config.yaml
n_layer: 15
d_model: 192
n_head: 3
n_kv_head: 3
head_dim: 64
d_mlp: 512
vocab_size: 8192
activation: "swiglu"
norm: "rmsnorm"
norm_place: "pre"
norm_eps: 1e-05
positions: "rope"
rope_base: 500000.0
rope_fraction: 1.0
qk_norm: true
attn_scale: 0.125
bias: "none"
tie_embeddings: false
parallel_block: false
init: "normal"
init_std_qkv: 0.039
init_std_o: 0.0
init_std_up: 0.039
init_std_down: 0.0
optimizer: "adamw"
lr: 0.00396
lr_mult_qkv: 0.4
beta1: 0.9
beta2: 0.99
lr_head: 0.0185
grad_clip: 1.0
warmup_steps: 304
schedule: "wsd"
decay_fraction: 0.685
decay_shape: "linear"
final_lr_fraction: 0.0
batch_tokens: 131072
seq_len: 1024
doc_mask: true
train_tokens: 618400000
steps: 4719
dataset: "wikipedia_en"
MLP neurons of a small language model. Each row is named by its layer, matrix (gate and up: input weights; down: output weights) and neuron, and shows model dimensions 48-143. Each number is 128 + 32 x the weight over its row's rms, rounded and kept within 0 to 255. A neuron's up and down rows have the sign that makes its largest values positive.
After each neuron's rows, "fires after" lists the tokens most often just before its 100 highest values on Wikipedia text that the model never trained on.

L8.gate240 [100 115 162 179 135 144 134 163 115 152 109 103 146 127 119  84 126 116 155 177 116  79 129 122 137  89 111 167 114 164 159 126  92 138 106 148 158  99  77 148  91 111 114 103 120 144 170 168  82  92  95 121 185 123 118  71 206 137 122 125  93 133 172 125 125 142 166 108 102 148 140 143  16 146  95 128 151 146  88 164  91  96 126 137 189 118  98 161  70 154 158 121  87 119 114 125]
L8.up240 [138 156  51 165 151 137 124 113 121 122 164  93 134 143 119 116 116 123 110 123 121 141 104 101 122 135 115 157 153 197 103 152 127 131 162  43  98 147 186 153 173 147 173 151 142 135 130 165 150 108 116 191 108  95 209 137 139 124 119  51  64 141 139 103 117  99 134  99 136 168 127 166 101 128 106 146  98 129 145 107 130 144 179 186 153 128 121 129 145 127  73 124 139  82 172 134]
L8.down240 [ 95 184 133 125 140 127 142 170 123 124 112  99 154 131 123 144 150 149  84 137 124  94  98  28  54 144 100 158 103 120 152 138 148 151 152  46 103 130 182 124 185 111 134 116 101 127 141  85 106 223 182 160 113 129 133 171 137 128 113  90 174 105 135 171 114 168 151 108 128 119  67 118 153 118  88 146 130 147 129 214 166 116 141 137 193 127 142 136  80 154 153 119 149 158 117 172]
fires after: "2", " ", "1", "3", "4", "5"

L10.gate280 [148 159 103  96 104 107  85 127  66 106 112 113  95  97 117 102 114 142 147 176 154 137 128 167 199 113 116 210 191 148 159 173 123 131 126  64 132 163 189 146 123  62 126 127  81  85  84 163 113 119 117 108 147 116 135 115 134 124 138 109  87  87 175 126 150 117 142 201 162 102 100 152  57 157 101 134 106  99 106  78 158 101 172 104 141 109 125 143 142 146  91 133 156 141 226  94]
L10.up280 [119 114 118 112 139 154  88 152  97  81  82 116  79 103 152  68 161  93 122 165 155 135 119 153 117 141 128 185 115 166 125 155 178 150  81  95 104 124 145 102 125 135 197 105  83 112 115 162 100 173 151 146 193 162 170 135 141 114 109 111 109 105 169 151 179 107 123 124 141 159  95  60 135 175 155  87 117 102 107 151 103 119 234 187  86 116 181 117  38 159 128 164 156 131 139  92]
L10.down280 [109 124 137 130 100 135 102 106 142  89 155 138 115 184  83  97 115 140  98  95 156 216 123 139 145 178 130  88 107 125  65 131 104 168 126 118 126 115  91 119 115 140 126  94 181 130 126 127 139  74 144 131 142 104  97 133  98 175 128  90 117  66  98  81 116 125 153 127 107 142 135  76 118 148 208  98 109  76 143  79 161 149 129 144 100  95 127 127 143 121 140 138 119  93 100 152]
fires after: "\n", " ", " ==", "===", "=="

L4.gate166 [113 113  96 115 190 104 164 124  86 125  83 136 177  98  43  42  77  68 116 202 151  68 207 140 123  84 113 117 161 177 139 130 151 145 140 102 152 102 120 107 113 123 124 158 158 180 191  87 117 146 167  65 172 112 113 108  94 108 148 186 112 133 134  66 100 156 111 129  88 148 177 168 109 147  90 129 117 135 139 141 179 146 117 159 155 117 115 184 151 116  87  80 116 119 142 157]
L4.up166 [ 70  97 175 175 121  80  72 113 101  97  99  94 166 127 129 119 140 102 128 200 164 100 206 102 155 100 155  95 131 123 120 110  57  35  99 168  65 129 161 176 137 153 103  75 113  99  77 101 116 113 189 132 203 106 179 129 100  86  86 142 137 100 128 144 142 103 151 150 188 131 149  90 115 126  76 110 116 148 128 140 114 121 106  78  80 139 194 138 133 117 143 119 151 158 178 146]
L4.down166 [ 94 161  94 150 167  68 169 110 114 106  95 139 173 108  45 143 127  98 107 145  90 125 172 178 125  89 117 120 161 170 101 142 135  95 113 118  89 155 113 162 102 115 144 108 118 163 121  71 139 143 226  65 181 156 214  95 101 139 148 152 114 114  83 122 127 117 177 140 101 201 186 192 126 171  67  80 148 134 126 105 123 133 141 167 105 157 155 172 161 119  96 103 174 169 138 172]
fires after: " |", ";", " La"

L10.gate495 [146  43 145  93 112 116 122 155 127 130 107  73 153 133 125 139  89 136 174 137 144  86 109 171 101  78 146 143 188 119  98 168 134 131  90  54 153 130 131 155  67 141 127  98  85 133 126 129  90 132 168 135 145  94 191 160 149  77 169 128 141 116 166  85 111 129 126 153 144 116 134 181 161 132 114  79 130 182 196 125 188  73 128  88 160  66 105 154 106 157 111 126 153 133 119 141]
L10.up495 [ 61  54 142 141  88  79 128 131 190  93 139 116 177  88 180 120 111 207 128 167  99 110 164 117 142 147 116 103  94  96 141  73 104 102  57 117 132 136 132 132 118  93  83  78 112 152 127 110  56 117 146 135 159 166 134 118 107 147 108 162  72 105  75 137  79 198 139  92 110 134  81 110 106 138  66 121 155 128 144 151 150  90 120 108 132 123  98 120 195 181 152 149 137 106  72 142]
L10.down495 [148 135  97  70 143 129  33  77 126 116 134 162  85 121 106 125 109 118  90 190 108 149  90 131 136 159 125  94 135  99 110  87 132 142 111 118  90 178  68 116  95 148  61 113 145 176 111 112 148 199  87  63 146 124 186 151 114 131 160 174 149 138 128 110 140 115 124 189 133 120  97  78 134 173 214 141 135 170 115  63 142 174  87 147 173 176 139 172  90 134  92 151 161 102  93 183]
fires after: " "

L2.gate209 [ 89 128 198  80  93 147  94  92 143  93 180 111 153 110 159 197 141 106 100 206 201  86 147 118 159 123 191 126  54  35 128 140  80 148 104 126  86 177 133 165 145 119 146 101 119 134  79 145 178 148 132 131 128 138 177 121  86 133 119 134 123 154 135  99 114 149 111  90 123 169  94 109 113 116  73 108 187 121 143 123 107 129 143  67 134 112 125 140 136 146 139  98 159 120 131 150]
L2.up209 [111 123 181 125 166 150 122 140 167 144 146 113  29 194 182 106 160  61 123 108 172 115 148 117 112 110 115 147  87 123  63 154 158 127  75 127 164 125  57 146 186  74 169  84 134 173 121 142 154 138 163  94  74 127 154 130 101 129 106 134 191 146 120 163  29 144 114 123 127 120 131 175 118  92 149 141 130 130 123 109 172 148 135 120  67  96 116 125 103 126 146 189 139 133 155 119]
L2.down209 [168 118  91 113 142 173  74 114 137 152  93  71 172 154 120  73 177  89 106 181 126 106 127 200 135 151 126  96 116 101 106 185 128 130 186 113  85 145 151 106 119 149 144  80 131 171 163 113 117 159 113 142 113 137 155 143 111 103  75 146 147 125 103 130 175 118 108 132 110  96 135 110 158 110 149 117 103 158 166  82 127 145  82 129 150 126  81 123 130 130 105 146 125 153 125  55]
fires after: "V", " V", " p", " imp", " P"

L10.gate185 [112 200 112 108 159 135 103 134  98 141 186 120  53  88 147 110  88 117 163 152 145  90 216 125 136 117 140 181 113 122  89 174 157 157 125  82 117 133 151  91  78  94 149  93 182  68 184  92 166 104 165 162 151 154 140 206 193  79  98 120 129 140  99 110  96 113 110  95 106 129  95 176 132  78 118 103 109 180 136 122 130 115 122 111  89 109 169 160 138 109 170 188 136 132  95 116]
L10.up185 [ 78 134 106 167  86 163  81  92 139  92 150 145 154  76  82  79 104  93 115 172 110 125 116  91 145 152 145 112 171 171 121 131  98 120 121 114 156 128 121  75 150 131 135 193  84 106 121 174 165 117 183 141 191 169 104 140 162  98 168 141 109  71 170 106 190 152  99 100 147  88 153  95 106 153 176 130 169 109 108 112  73 142 111 124 105 103  93 120  86 110  89 100 142 109 147 163]
L10.down185 [120 175 111 129 200 120 160 144  95  71  76 147 169 169 133 149 156 145 173 115 151 101  81 167 100 143 134 126 121 192 169 140 102 105 142 138 103  90  83 140 115 166 103 136 179 117 105 143 111 156 134  83 110  96 109 162 102 134  79 147  72 120 120 136 193 107  85 126 147 193 140 129  84 147 154 162 142  93 132  75 148 149 171  76 130 100 147 103 172 103  88  99 171  96 156  77]
fires after: " ", "9", ".", "0"

L6.gate255 [151 170 144 113 153 120 154 129 123  74 143 142 191 163 102  77 113  74 127 149 165 123 146 165 147 112 161 112 170 127 135 177 112  92 122 151 122  73 162 150  31 124 185  84 147 180 137 167 138 124 114 150 158 112 185  96 128 211 113 120  92  93  91  68 122 144 147 140  86 118 175 217 123 152 130  85 107 121 135 147 109 144 117 138  64 145 142 148 177 108 158 103 102 146 148 132]
L6.up255 [161 124 102  87 155 121 144 146 118  74 152 156 124 175  82  98 195 114 150 102 178 134  96 130 130 198  94 121 115  81 121 167 160  83 151 139 173 102 127 149 108 121 185 119 152 160 118 147  90 109 101 110  83 108 125 165 203 157 134  91 128 112 167 114 178 138  97  99 145 138 160 166 169 155 139 131  90 124 171 100 138 167 118 165 127  88 146 121  98 111 150 164 155 137  81 149]
L6.down255 [ 97  96 167  63 132 146 163 132 138 187 100 106 125  88 204  88 158  91 138  77 139 130  97 149 147 167 142 148  99 158 144  77 148 127 164 138 138  97 111 158 175 105 136 109  86 153 101 120 159 205 154 115 156 144 108 152 115 109 101 115 110 138 202 114 121 116 153 159 139 131 130  99 169  97 147 130 145 139 108  91 145 172 182 156 174 140 136  67  84 142 140 121 159  91 166 117]
fires after: "0", "6", "3", "1", "4", "5"

L3.gate209 [ 95  70 121 122 143 124 145 100 166 135 122 170 168 136  46  70 109 103 128 156 170  95 115 136  73 124 149 145 106 153 139 168 104 173 105 101 141 122 183 157 192 118 112 122 208 138 146 149 145 122 107 115 146  71  86 129 138  78  51 111  95 121 104  62  93 115 147 154  79  97 135 129 141 189 110 105 136 154 147 156 175 166 192  87 109 154 109 165 133  93 141 191 101 132 142 127]
L3.up209 [232 136 162 101  98  71 129 109 117  77  92 152 124 144 151 103 118 145 103 128 106  82  83  77  72 178  64  74  79  56  44 138 105 104 131 114 104 164 186 172 120 112 128 131 158 109 143 138 166 116 129 186 116 115  38 116  58 114 147 133 117 108 116 109 144 110  83  80 155 120 128  69 115  91 135 113 148 156  86 123 145 125 142  90 134 108 152 121 110 136 154  98 182 133  70  88]
L3.down209 [127  56 112 116 184 149 132 119 111 173 132  93 123 109 120 103 106 101 109 142 156 203 165 152 115 119 113 133 142 196 115 137 126  80 140  99 131 169 113  69  72 118  79 176 118 158 119 174 128 144 112 133 103  93 150 138 120  85 135  94 195 127 111 170 149 101 142 147 133 111 181 132 126 193 113 120 164 183 193 124 152  78 117 175  76 146 147 108 147 115 135 178 135  47 146 133]
fires after: " B", " O", " P", " S", "P", " p"

L3.gate345 [123 155 128 127 138 164  87 149 137 142  45  90  99 138  98 102  74 157 121 208 176 113 119 179 157 174 136 173 137 135 106 180 146 206 126 144 139  91 174 140 146  99 123  90 162 141 145 109 164 132 222  84 103 141 186 123 125 107 140 109  90 135 142 124 125  91 115 122 116 110 142 108 100 154  75 135 120 162 125  84 124 139 129 105 157  95 120 161  94 101 151  94 167 122 139 151]
L3.up345 [154  95 153 181  93 139 155 111 160 137 169 132  36  97 176 172 146  97 134 156 111 116  74 136 121  97  85 129 174  65  89 137 114 150 125 177 151 155 105 141 145 121 177 169 132 145 162 129 205 142  69 164 133 116 126 104 109 109 178 132 140 166  87 159 128 144  98 122  73 133 113 122 120  88 124  70 113 170  97 129 167 124  98 110 130 108 128 105  82 179  84 129 110 159 168  89]
L3.down345 [131 123  99  81 181 101 130 165 123 144 174 124  77 164  98 122 108 107  34 148 169  43 108 182 125 111 189 110 134 148 110 131 114 134 152 194 166 138 135  81  90 147 155 217 137 124 150 154 139 127  94 114 131 132 154 101 122 121 121 151 145  95  97 133 155 116 136 111 111  66  79 144 167 128 119  84 111 166 143 138 186 107  96 161 138 151 115 118 106 165 129 136 154 114 121 122]
fires after: " P", "B", " p", "K", " Co", " K"

L9.gate199 [150 146  94  75 137 134  92 131  88 105 109 156 125 101 105 169 140 187 165 135 165 115 154 116  97 147 152 103 128  99  79 201 139 127 136 146 107 115  96 188  75  69 153 110 143 119 147 142 112  49 201 124 142 131 181 123 142 138 140 163  86 129 116  98  87 126 146 124 161 120 144 137  99 153 125 141  99 120  83 109 150  83 135  83 154  98 121 161  64 154 122 145 143 137 122 174]
L9.up199 [164  77  73  83 129 137  88 137 141 105 138 118 131 150 114  89 135 112  87  82 129 129  95 102 106 130 158  80 234 119 129 162 116 123  94 109 112 148 165 151 154 107 126 181 206 121 132  69  64 146 128 101 155 120  72 121 135 130 120  70 119 161 156 132 189 143 154 101 112 112 126 129  77 128 152 147 148  84  83 132 170 127 143 141 119  95 114  78 132 183  91 111 166 139 152 173]
L9.down199 [143  86 114 183 113 141  98 132 123 105  81 146 168  94 133 117 161  67 163 101 178 159  68 125 108 124  85 111 143 103 120 119 150 137 163 139 127 105 140 125  99 131  63 103 121 122 162 101 133 163 138 135  85 131  97 134 154 176 122 115 167 144 146 103 144 113 120 159 183 135  98 127 255 134 164 108 167 120  75 144 174 152 162 151  93 192 139 129  98 131 161 152 123 134 106 136]
fires after: " ", "3"